python train.py --n_layer=12 --n_head=5 --n_kv_head=5 --norm_eps=1e-05 --positions="rope" --rope_base=10000.0 --rope_fraction=1.0 --qk_norm=false --parallel_block=false --init="uniform" --lr=0.000418 --weight_decay=1.4 --seq_len=1024 --dataset="wikipedia_en"
MLP neurons of a small language model. Each row is named by its layer, matrix (gate and up: input weights) and neuron, and shows model dimensions 176-303. Each number is 128 + 24 x the weight over its row's rms, rounded and kept within 0 to 255. Numbers have three digits each. A neuron's up and down rows have the sign that makes its largest values positive.
A block is one neuron, or neurons of one layer that tend to fire together. After each block is what it responds to, as a language model described it from the Wikipedia text at the highest values.

L3.gate116:091143135146086115101163121154070117142149157151114159153161131104160097161118160149160128124148147122107113134127114105124120127104110159131092131091127127124111144156154117106141171110124101141129100149146161097125141103158051154155170127091152157134142097077140093117129140141130126149118187096107091117142162109113124105126075131153118176090104145133139109119110085137085155106178
L3.up116:121115105103143179137147116095120134164111131144119154127162128079129146133141143145111125148157140127173110085121188113096103119105124123133145100180149137103180103099121134123096147113143113115154152176144142185105142135137104101170098129128067100151144169138193104117109109117116120124171147145124126127114108137110132095144145140117085116125161135174146124165137130118159108099121
L3.gate295:145111111102154125119137121140111170114114117116136153153143128173096136152171128131146152146161146136127091169126107137145101114140160130098132158092130128160097137131107158129141135101092157116144132095127113124135111144124089141092132117140147107148092121115156158153135155158159107121117129121113174112106115125143167129129147117115117102117165099138130118110145184104086103115135
L3.up295:115151130114122138103128123135107099118110106127137153146145129200131119157135092070157146086127136129088149118137133107135122155095141107112096165135086124128118142112110171104174136129089129125091137139123104162144124114132126086094096159174142109117108087098117089122142125148114118112099125110121160126174151133120180151133118070129133137150150141131078146106088141113130140100138
L3.gate718:194175171082154119096132135123109140138163165131132137085112104128126178116141121131143159134128136154118107103126123124125161136133156142071149101135094120182124118125151084125158145161132119119114146102144129155105168103109059109147121099148122124109119072139140112135131123134120146072166150125137155120144102111174144062134093130137111122133142161123144105130138089129115102155136
L3.up718:145142131152124090167122147158146153123128121144143122152157151170168065166135188090166115119150120160120100136125141152133103121117150095134124147140149123081121166199173160144136148124138121114123091090118121089121100165123113184107135157131116152159102099155162142085115113133133130153108141100127117128109142124110089155129138136125096104150122087153127110136120133142173118105108
L3.gate788:152118109179128140109138127149124116160117175111102188182107142140124163172118135103125143135149143122117134136106131132122119127116122183114122098109074172172106095141166116120164135135081112128124150145149140116137161156136095098121135133113125142087170091106110149128097134166132137163148123089122090105131131154136143080148125124164115141124111086130114111165124138129075116100167
L3.up788:165142166099162125072122098128115123123089130112142114136161114125149184113089165098140099091144104155109113138126161164127166080133119126138114098099140108144124139123132115098160136153101107110149108107125125149105130153122095128121095127115073123093124105123152135141139093153128147158125095159144105158097131188110141153124121096118084114084148148098142115163099120105157136128138
Responds to: Table separator hyphens

L8.gate66:137102155101082161122130179143135148141173131151127125145070127135126095104174116102172126102168121107095138171123130115119118084138115145112157103128083114139100117130169074116143159139116133133171101121082091116134136091161100128150171140131136094142142113134137093126159141148117155135172124128177148150132134104109145114136083130116120126101153182170115083092133150147126096129129
L8.up66:107096114073139104124129112119129173142113094101160098068131131138193154186128124119148119157153185120130103125164113101139117089135150134106129094172149149112129117120119154114119114126157150101132123161081110142126146121125122137110136121113115100140139137144126157120148120126104141135152127156130161081074096129132149087091093090109109106075168127136154132121130198140108086095058
L8.gate253:147150117177142106146105174142136151085148137146143161139101142105104156146112119143173117109140140126149123123100116090097152154095141125085175092099099095174087135144132117120123095118091134122133103142120144141160151121147128131123168115123157121123138138060108128092150172189129142105123143165147140091090131106130109111161096133131177075143142151094065126111115125118137122126134
L8.up253:144167153127111144112153109145134126110143132157063120139101124177109125149153111114102164118173089123142099142117086132154167115150127101115167134167117152123125106090157127109150162121151174126131122138068119126130114112130162168113119162143143109103107100140131111103100136127113159146090118183114137148082086117091158105114157148105134143161173095120145140146165121120102131105168
L8.gate254:131130168106141114144134123151103159112152148127150120141124137150150143141149126186141074182131131092102142115112132096136124096159143117183152098159120127173093129152122154150120100119153145112145122103121127097140156141093101121114174137153145113127146156099139145181093148138184165127148134151090132139103088127174100128156161138121138137134133158123108117159138110120121129091127
L8.up254:143118141131121130125135122126110113125107121063085145177133194148096157115145136133132099146136147133147128167107125111122133141100131102161090164129120143127176118128126125114121125174118121139167129181101140143140116112153124120169148117115156148116116136192127077160154123089096116131082159118116113151152093127148113150097131119115130131145196151157099119136133155144126109137148
L8.gate277:158100130138126108078114112123118138155175149117105107148113145116130165073120100156140093157173160147131136078148179129123155083105145137124164092181139145116121111168150105124117090108146139156083112121138104156139116134135132128131117148141130103144152097103121171131118116089139151125146116108163121093116130103116133070158129133120099146151149139072167073126129155129097159158161
L8.up277:139151085125142123125157124182080126100168111144085109128088086141172159152140086128138143167147124124092153151085135111121119163166148136112108150127151128139126122123096164082096143080133119131157125120087115149186128119159165132124125121151115134143117147098111147104098133130156118139140098103119127134139136136114092097139124165129112121148181105151173133171126108121098172183125
L8.gate368:182144121158140107100134112145138106142117167130086145118099141129132121146157102133132134115160180123099186123160126112106161104135128145152155172170153116145149104133137130126154106138172152139098114162097139072133147098117129141136117163101160129110094106139128121162123146103149137126093122176114102139130082112137172077094111138102159163147167124140086135149143124109112136077123
L8.up368:142160112096102109129118123179147137151103152137167120140151154150175175108168163129132110109150124135147095156137131115139159124113119154150122159155174164144126115112105132128108155101116120142117143120129132132057110119195087141129108157100124179133120120182145109163116112151105124163119122070118088142161151171100123154143115136120128154113112142127110134093086122112119122069144
L8.gate398:115161107138094122084139114112111121149126095122182118147135120156157136166134107138078173076160100092142146112096091104175160093148129108125093136118139181120135137147142117118098147158124153088161137122119172094109149145143108140092162118117174138114119163143106113164128120101135148145103101129148140105146094171083097164119142150126104116124140152125110100153166126120162127109129
L8.up398:166107092098139090070141145155158136170137135118121125131138135153141124145139154167122149137177154098134168104140134074136109116145146146110114127125160124098191125140099126180147104127123113098139150094126104152123119142132096134060193109135129122148126153153145118139165124124146127149171141112151148098094130109174107107112157205110119140147159093154125132139103123137118102137126
L8.gate614:148134133115143096090132143160142157148118133143123124127120090153161146106108102129125175105158147088105134108149142085152172106135195125164099110135129158143140112132103133138103121135131181123153140141112106151154148083121098145140234139140144128144090138113136144169119143148176153111150137171125146115111116112134129126143138176117139097150172142135144077123092146072101114102133
L8.up614:169143167090109116081084114174134166139143151143133142140083114126140169136138125132120161130166118133095110134139122144127133118156141146135127140147142163131116118121128138147167133125156154091137134137101152140114169122119086126120130160110126078141138095113159135135130144167174130134128140162150144125150095141116133082091090136139121085137125123147120081116128125109079071102156
L8.gate807:133138133138154145148097120137075100130162164106091157160115128107101152124161134161104056101143098181129173159090101106096102170103099130135160138097075128153146155106112110126141153117127120114154130131138130148108095143151106113167114142126089118117118147092131086135131145119100107146138093146112120168114140161120141088111100107149101142090119140142085116136150092132148152115119
L8.up807:135104126177132115100081110101122102164153130094168110161098161155140156147109105129138134113146122096112105161119161138131165143158143112081170112149118134122110104084151114136131113098126165139138145168113159169145087097127127100109140136144106086137141138092158112102178113092104168124114112144116101142124113156134090121083109103165127155109136132128129138127110159134124109094126
Responds to: Table separator hyphens

L8.gate125:136096102093120131134163135103161164131129156071109114117161137153115090148125110120115161138111132157151158125116118122128172128156158130128126146124098164130134110125093122153141165119155131110117145146093129118143137138151127144178202115127152172155117142094149131081095132128140169137147152111088094077097132149132107145139145109093169175117128136115113147092150151102125168112127
L8.up125:132112073095143135144158117110129094124161129109090131095159111138128137140114141111121149091127129134112176125113123134116086120154142152162151125120158127134117141076140135080104124135129124111145135144126154117091120104129117115091172144101161150149149156113154104145102128101183067158153108149134091116097130170196147128133112112108149175080066171148095160138104149153139153055139
L8.gate128:091105110119104203086197122135146076115142152088111136118132114135116142131111139175132140190087142096119167137086088096146164125176128114155117116117081139141120103129116085107110125094149178137088139101132168111104102169136134122121160120128138160119123098114100133121145144165141074141136123100114116096129139130168132150161097129152126164137123098131134141145136100121173150136142
L8.up128:149133153163182112144123141123103115098121117053147119142113127108119106131166158150075107141101133154139118072127107122128146139140131121079136096167145134153140134136130143123108081118133175090121156162096127136128120112115136124125125136127196131138129114192122111145097156132131147137142144123117124118093123156102107100118122121136180159147158105096074109139157146124091105140128
L8.gate163:110133111115142128123163106137164127114142145088095125080090119147116127150112168120159141156130101141124098112160101170165159100160133123130125141125133179130149106112124145161141107166154148112132105146112124113120106123105119111100152117143131167144098136163103155183142116142130121109145163170131092113080139176155160154170163161165135113137142145091127170106102122153140179124101
L8.up163:130138125111153123132169144100130122109165131167085083157156147104068107148126068141105140135131089120121188128084140102127102147111082193141146118158142117138117101116140115112080140154125139149119143090126130118166135112138172091160123122085137138133156146123121168124100112117126124172129148149146152121106083138083090087091126140110135119123112113137148139123152134120143122100150
L8.gate224:100109087124149163082157117145112104128176146080080136182155125142112119127163148123100135158136095130141112104122140111122113183139153184130121146140144107159135091138165137147095106107122112130152118152110145139148098126119134121149125124139171149166163119157122117096161120119180100176168150155137119082099132186151131168176136160125126146128080156134146161127143146142121152135113
L8.up224:149100140154161127141186095141135143139150131124098105175118098110095102154147117161140162140117120139128142103118152137115107142158131128124132132124123144129150128136143134133123107065163071132115139110091149179140119108116161085162073166103159161171138123133121113149159146112148135137137107155133193110127157148169147102126110124152123117175100110091126119142155130113107120113135
L8.gate255:113139075108143113117176131132066104155136146128113095112135125128087157112104149110085151096117096099123108152135117092135113181120148172147139123147127108152194093133158101116114135155089105141138131120121140153151147120127089112121145132151134127140135132142154132143121134066109132138159133078160110117094125146104129103148079167130090139135127117125138140116174176130157126106143
L8.up255:142138148146099170128164136098115064126088136137108110158159111092104118125132103124108159134092144117129115177129122109091108145097122150148148133138112092098138119124116134135148197129114105134102135114104086122144157117142136095146128114076121159125087113114157130133073152102083141108149131100095156084114141143109119131163097152123127114133116075113134132096131132114134175119151
L8.gate357:160108118217126143115156156106136074124161095104161114169153155119104152110124117137135079138125112147107132165099150131118148149099110122117111149125096179126144111114172148104111149135091115150094139156138124116116118125146117132140111146089131149153154116134130120159136131122128108151134102087143124070125094126146113145120136119140129163115116147171115159131168092132143151136156
L8.up357:113080117150120115165141136127135136113126116126161086149191114088120120157105126157124093171123097149104089132117120151172149148138098145139115128111130136139144113132149153119123150139136091116124108145104118077117098158150160158137101119120145159171172121142096138173137144130144099146151139108125130110102122137147094146142163126131123130175090110155125154128158100141134175134130
L8.gate750:105106115144138154159177132117131129094121124132121075154120150145146134149147106155121107147130166131150107082146140130150158101115171126134127122086100107125101135120149111161162140129160114145126154145083125071139145104089100116168143105158137161142083119147150130139108137140092132136137155156118085080139116160111145132172129121122156146159108130116111137120127112135146123150126
L8.up750:117088120164192127116164116156138113102173078129124108143110128113150114080137125110072148159153108083117121100132133102119111140131137129128083150122102141135150119098142085104123166100118137149155152152092158115131109109153132109147091127128158117127110157132169109158109161139133101114130120109112114123138085135100134127120141095111142149163092119107134108100154206104114128157132
L8.gate751:081114131133138116127158104138130140155132098147119096131154147142137101192104143100132114134128134120132146120130096154139110119125112119166128104086122123137097130175169146092138135125099125131116163135117130109126108151131131154150140139128146144117108124119126145100106106143098152103157150137081133117172142138136188137133139098116152145143079124113111116110126117080102115139122
L8.up751:126130077103139142122158167096130101135092099077156072123142098132110110132119101095087142124118065152103166100131122098141090149125105122166109111133131154149132135080123100128102125149134129144132139136137142124140112197122134116145100148109103114158120158165139134141150085133123155145134158158121131119123136136143126154147131081138155121160104169131138135147116145156114141101129
Responds to: Proper-name continuation pieces

L5.gate562:154125114127203114160091187091123160150109120114127120114162130142176150138132159119120133134139109151137133097135141174120143121155139123130133134173172083108134201090088107145129140118105131139161101118182124139111100174141102173142131086131130141178139103125122151145093138153084127129136130137112117103106135096145121105154096131095170123108141112125152108144086148165165128117112
L5.up562:136149093127160096138100129122125166165095127109146177074166148109141152170108119142112165135080157120179113131167134125140114134111148161174096168163108143141145146089104121181122140139126108135149125140148138140107137150103086143091117114113141126124100147100161151131113094144149080185114140150100102108104143146157115119103144158137135137125128074111210129102120075114120171133141
L5.gate647:149121075117206114112083152084131156165163089137142094136173128121189147195138127113102124129093109135146128098158159141116144130087147131082118128149161111151114124083100100157170142122092147132115137134166115140092099158084142168119147130123121141149162086132103155152135170099107129108139123175136122109110147157105131133124126104101128126110124140128152113122084130154150121148144
L5.up647:132163144140155129115104140100099183140120102176133172121132100072148209150153131119144141152130152128159070122173134164140106122163119151132115109129123131151095136118139147171123117149130133142127103113140137165107128130140076145123100134107121132126133138124176138120119104160138111157149105154114104105149133110175150092115168142090157152182143082113183116139131145122130132149128
Responds to: Table cell delimiters

L3.gate63:127100082155185124118156110106187099113112108121130117100117150163128137168106127084126129100149082172121120138167129178123118147136147085111135077148109119140130102106137152101151128148127121145118095132114132125132142139097120094107129129141137118160121121134152130166168139145119121123121111129126133149144100102097096123075143121130148118111160173104113110126149156138117042128108
L3.up63:176104114122160109139162139089138123119159157105126156163146119111151152162108120109133130163132119098123105162136125166154154174141137120119154131139141103084155077090163128173122132139131135118112127107075163127145098148142168151126102132080122136161127121118146150104131161099154095172119101180110146123086107104129086142135106112143102100078113127106113140125093135136152138119135
L3.gate160:065122149105122095167166112187122148116130124132118105142141100129104086140107169178144167129073130120106119100133129134119109135142142116114061120108155120085109157162113123121149168115109093081161143129133150094134157118087135084153129101130157149139166147079119141158116178147108139102170124120079125139152168114169096161139111158110128144075093123128115115135113121170134134134147
L3.up160:162171146151175114121086122093154122136147128131094161107125085168123110147142135143145168135135102109138132125140114083111100146144149085125100099132116094114106135144125111119134099140104126125151110130168139145140162114132131111188153127151118095123149160120142142133120105146135125143112166177127111107119120137114111129132142146106136099115166157102154148116097134112095131118123
L3.gate218:130131166129122126128115159140130111071137134112123097115121123135087123100119128135097105153144126130105134160121124132135122125107151148156143120136077137096124114126087149088155114129080134121145101132143128178120100134169101140141107135091130084092128161117129128156174174168127104110151076111126127134111133111155121166100176119120138165099164091124147149132116136151162141122158
L3.up218:111115147131095108136136141140076125093133158170132117123136089151112077127122157167114136100064150163127132144161094102160126116116152115171091124118081102101135134153094121129145140092075113137131160112144092137131150110127097161135105116116169112129107137120112117133106176150100111127165133115104154122152142098110139149139140136147123183136138091125086161093100127149128166115156
L3.gate481:109150113115167105113105130129103114122102177164157146176125126123149104117120165184102160190116147127153143196119154125161174142151122115184128138107126116132158161145113166163099138118099058110163102129134133139076125158096101128147135106112132124128117159119130102111087103131134107158153132119169129083105115121110126146121135138122121075107128105128173130104171114116139163105141
L3.up481:141141117094144080113162119135078138143125186156174127168164110135156110156126130163151119163121178130124173142130148104133182137158083128132123108106139123133171052136172125146144143114104116131163128109159084090098144101102095141103162127116142097129129151143126125148125172127132151123170153125152152050135140119142119146120140146112129116105110093123180119120137116126111159070129
Responds to: Mid-number and mid-word fragments

L5.gate410:098148111092117122148116119101100150127143154171125134136122143153099135152141097111163127122130128120089165139135093124089112138157123150162118102186075146122117191128127109155134094080132139158164146139102148155129182106163090160128126143118150129135160084140105142124145088126155148115144124097127151122126106107124123133143138107112093129138118097151120144127151134082109145143119
L5.up410:125124091112151110124146111125139091101132134147155147139110138121110127145138144172088103135148144131105113161137128136116134185137119134092102131165178118117181105168172149156120130110122126070118156126143151117123115115048134134134108136121131102093160143119148127112156143118089162138134102116136142146088127115126105112127136143140123129133113130086110122194149178191134116175158
L5.gate731:154148109118142135105104116175119105130130176127127186151122118099098153152146137122144118129106169088121146105130155153093094125123175123136112126081143090144147107138126137088137155144133102137132091113151112110142151128152083150103124115109085064168095121149103115132134124174126136114111142128138106094118168140138145099143131134138131097116132112149144109171113129129136154091153
L5.up731:148125140123136135174155163119127127126186108130150133124118119109165091104121113141138122116150121134128115134175106132145106120151155067092071121103129138094142158132121139130095164133131142126127123152108137149142126076111140145092101113114194161124138137142104075154107147123128123139108115118129146140160121119124166133164131093177126100086142118104086121154134104157141122131102
Responds to: Hyphen in tables/compounds

L3.gate181:078138100108155112148123158124113159122120150126125146140145105142092169132121154125082124179134122141127110118102152147140125146151123120124147164103125150142071115122149140097084161104112118149136136136116105122117107128121179133130141088108094150136075143105115171088081128122132114140136137098134080129110105114122121166135131176126132176121131140102176144135125158136175182139140
L3.up181:161146129130130136113122123135136122106125150162096153151126078162056108128135146092126166165128125147157127158096153129109126101109093101126111139119113164153130105140100148115129130098148085178125118124136118177122109145093153130105114107142140145115106117107112188160143138147112112172123117124169133167083141108138145125121115123177063125128166097139137141119098123151151143124171
L3.gate410:108121128121103122130138135145122124102106157138140163159164130152121134138098177124063114115073126118127123139156114098165106104114143124164076151084120109100142143149117110101147175095110087101161145132157097148102162149085144128143137097139138127112087148099117117104069138120112104103156133104122121116149163135127158159139106128105142104128116127115116132127138162125161156128169
L3.up410:137156087146106180128110113167142079136119148094106132116136159131129141132126182104080103119132143103117160137138131119125142120156120116135126085122152154112100176096142112099116129084102124129096126171125146098079111152104147135127114168126152126118103166146131154143106117125115152103151114125143136111146162147147128160188098141119125139119094115102097133149098180141157088143137
L3.gate430:160151134135137098113155151108080106129105147157156168128149114162121131117108165130114141124071125093127136127101150115135121134083122142143114113126093137146113106160128165124163161181086116108139172094154093143120128096154096119126129145117160104142083118135168164126093111154116145144131148057140127111082147150125097124166127131107132110144129108100133111180095085127130131097160
L3.up430:079118145112131101112145131115134096127129096134128154119104137101090090118120155107123168120101135071115152147123107094132164100149137173098107157129120133150167182093138156147119128141074106114089108117150138111134135148106139104163096128150139131119078146128153128169110108154140150111094096081159121133109141081128064133128140156130098092129171123169177149170146112134117101119137
L3.gate770:161089102109124134151085165156136105144101116172137143146177161139083124106113116109090136168105126089134140140130123136169128108127120113181107155094125127115121145160102140133108177108117128143151185110155138160102136105117151104127128132129139124136073130144122137133098063141146066118160144111128099132093122128138103136119126103141127113134119063141152151131129107113133144175173
L3.up770:131142121110156140131146138133131100148111128112136135172148154147106138141115110107122105148154132090146139158085134148138109126159106093139119170110108104096106133133104132104095098141141132113121169124146137144100114151094184115080129112149087160093130127117138140145109115126112144107130112133121112148099152147160109118122132083160123110107129117124140160096155081084153117163130
Responds to: Word-final name suffixes

L8.gate82:106141090097186119129133169131142121091120124112091157125131109134129103146095138126122121105093134130113143108126137152145159173156169104087153105081111086111100143104119123102164132109107137119141166097117121093141141125130101160145137118136158114108131128102118119104141153175159085111103129119108163121118138151083141116182166152131113122162114119136080191156131084124121124150094
L8.up82:099174096159159142135138114130135112112135113103131152052134124158133140151122100119116213188094178160132129148148085159131164157133145119102117121124106125128131096115122089106137139124120142123098157121065141105124113109133143127126117143102115158099125155113144146102121142137102134097087103155106144077112098142125094125148107156115139083130158090142137117117100104126100131132102
L8.gate84:120131137129127144152103154140143125131098136150094102137147093127082165118091102140121147121107135124126120191114120146128108127147106180120169150156085135130141146091089134137172113152091098135119100069121133124141105136126133133115131105141152146101151094059075133124091135149110105128120124089130155163072142089139125129127103205107123153130136130133167126140139104124134221083164
L8.up84:098143160106151158110079125151129151137126152119096140143117110139100164156097134157118160093108122126128098185121102168147121121132152159121107101125109103144119083102103120131177087143080143109098107096133146152121110141112140116102128112128124151113118137080089153122141136139144101136112103149121130140045116136106114141101112196145150155135151145126200127121132125145121180119167
L8.gate193:138146088117189098111150129175122159155126105079128106138175104150142118113118142122116157160075126132099162143130118114147140120129166130096075109146145119147124125120115165144087134112136100110144099132095129124121139122120126114116123079075131145135139120135150132156092129132136144112104117152125148135117130155170106089153124160134133094100162112142149117140127089152177156152151
L8.up193:166100086149153153152154131104163076096136131135101150139132149173113122140124116140129162087125143167114171196117103145103087137132142092104109181130149093105154159107182097123125128155111095131142112101103161140134137116127133114146105119101166163134148131112152122127094113110153084175064140122126143125103114125152105117114112111103076151086139122138144140127160090122091166118161
L8.gate336:111129153143169100141161127119193172114167133128081124147158122135138125137095111118102138135119120130155087118095113167119142130119128158083109160131112139118078109158141162122125092098083121129148094136093148119127086098145138120126105132129114137140087159082134124102114169137177131145104121152141113102094106125153115125126098110117112151118144093096147103113099122106122161126130
L8.up336:135096153097137141126105157151146095089131142111117120148104178145181120091141124199069197121115161120140111100159154136141147142128164144152128156082110127130109135136135100078095131135125123108180114149094155129096149112124099164132174085108161144116122120103125118116111115126123114152121090142135160099095086144187133131141179099146172116140121151105130097122107106109140146111129
L8.gate356:152103097104148147155141130126119126134144135109149120138128149153145131135133104137116124131120130138112082164099101185102123147137155095129149142105126103117158164131109102129175146091164125155145150152086100152116086171147127132126170127120137160147113133084125146084130155157133112161114146107131152140074149127153142122127121080129126137111164134156116129152122075101132151157135
L8.up356:120097110147177141141132133099137165112153116170109121158158126106138095132128132101109106109166178122141100173122140182117115134144141133114156143084155150109126152111090162138164157099112097155137118156128113109145165167143075154110113097136137153119132090105149090087122105132143090134132134133113123140116139121146151105110172086098152102096130139111104107134137160140094143153137
L8.gate516:111153151128144117107176138153168150086118149124140121153121088145146102145071169119112126088107101152134103131156094114104161121111128108149130106081125125141086091158129102086173150113100149096078138150140150125109149142116148137102136106127160180133092126107133182094100132131139134158124141146071148128100160137146139125159153162091135122156160145097109123123169126151133171072189
L8.up516:115109112166147158165126135137133097115124131080104116101157113110090153138119125131099155160107103145125097174104123130158134182141153123156121109149119134161078128076121135149081171151122155148127116109104136148142115144133123148135079142107167122125094148111147112095130109162117085157131139150139117138089113141139162140118102192098141165099119115135114124112112122114117168102149
L8.gate591:160127116126133138105137113104166138163136131083084198099143151159130164106138131151075165124112147143180084161106098138116106131086153156133109156143094125116146168038108143111169132143120108103110103116128137146112110102122137125132119126163078139142107147104129105114129093108113108151104090143106117065101126148165144105151143138111123114086127158117125130100113104129131108065112
L8.up591:092093144166114114175144113104130133157133195108093121117119080146103113146121117167133119129107100110086112129107114112117160131152144180150162156138130114156143142107125137131118146103195097137173116122090122117129185115154136159130108103109140111165139091129159144133131150128136080144108108126133137120122096115170132155089151162156130118150115118150137156138123085115152134097124
L8.gate636:119139137129160125076115091185091126128086145146123156080127140124145093129110139117142189147089175101143099081148146130124155107078183100127130165158100126140126124156132121138123132156148106106170119055109158098114131093137121142126153138115103143120117109111156147123133155138129114124102152168118199107088098167143101109144147128136108083151164093156148092132098101120119125132151
L8.up636:139111139139173137115080082124158174096085158147110139109077114127109147136118122123158139160122172136174126109127172147120128130149156096076170182152119088127108105113156110134131154132133119125140113058128153103134110105154133130157180125123125153134147136120141129144108191156131112112098135155122117094076122078116094074162123125103162080175141126154136132148118076108135160106123
Responds to: Table row numbers, name pieces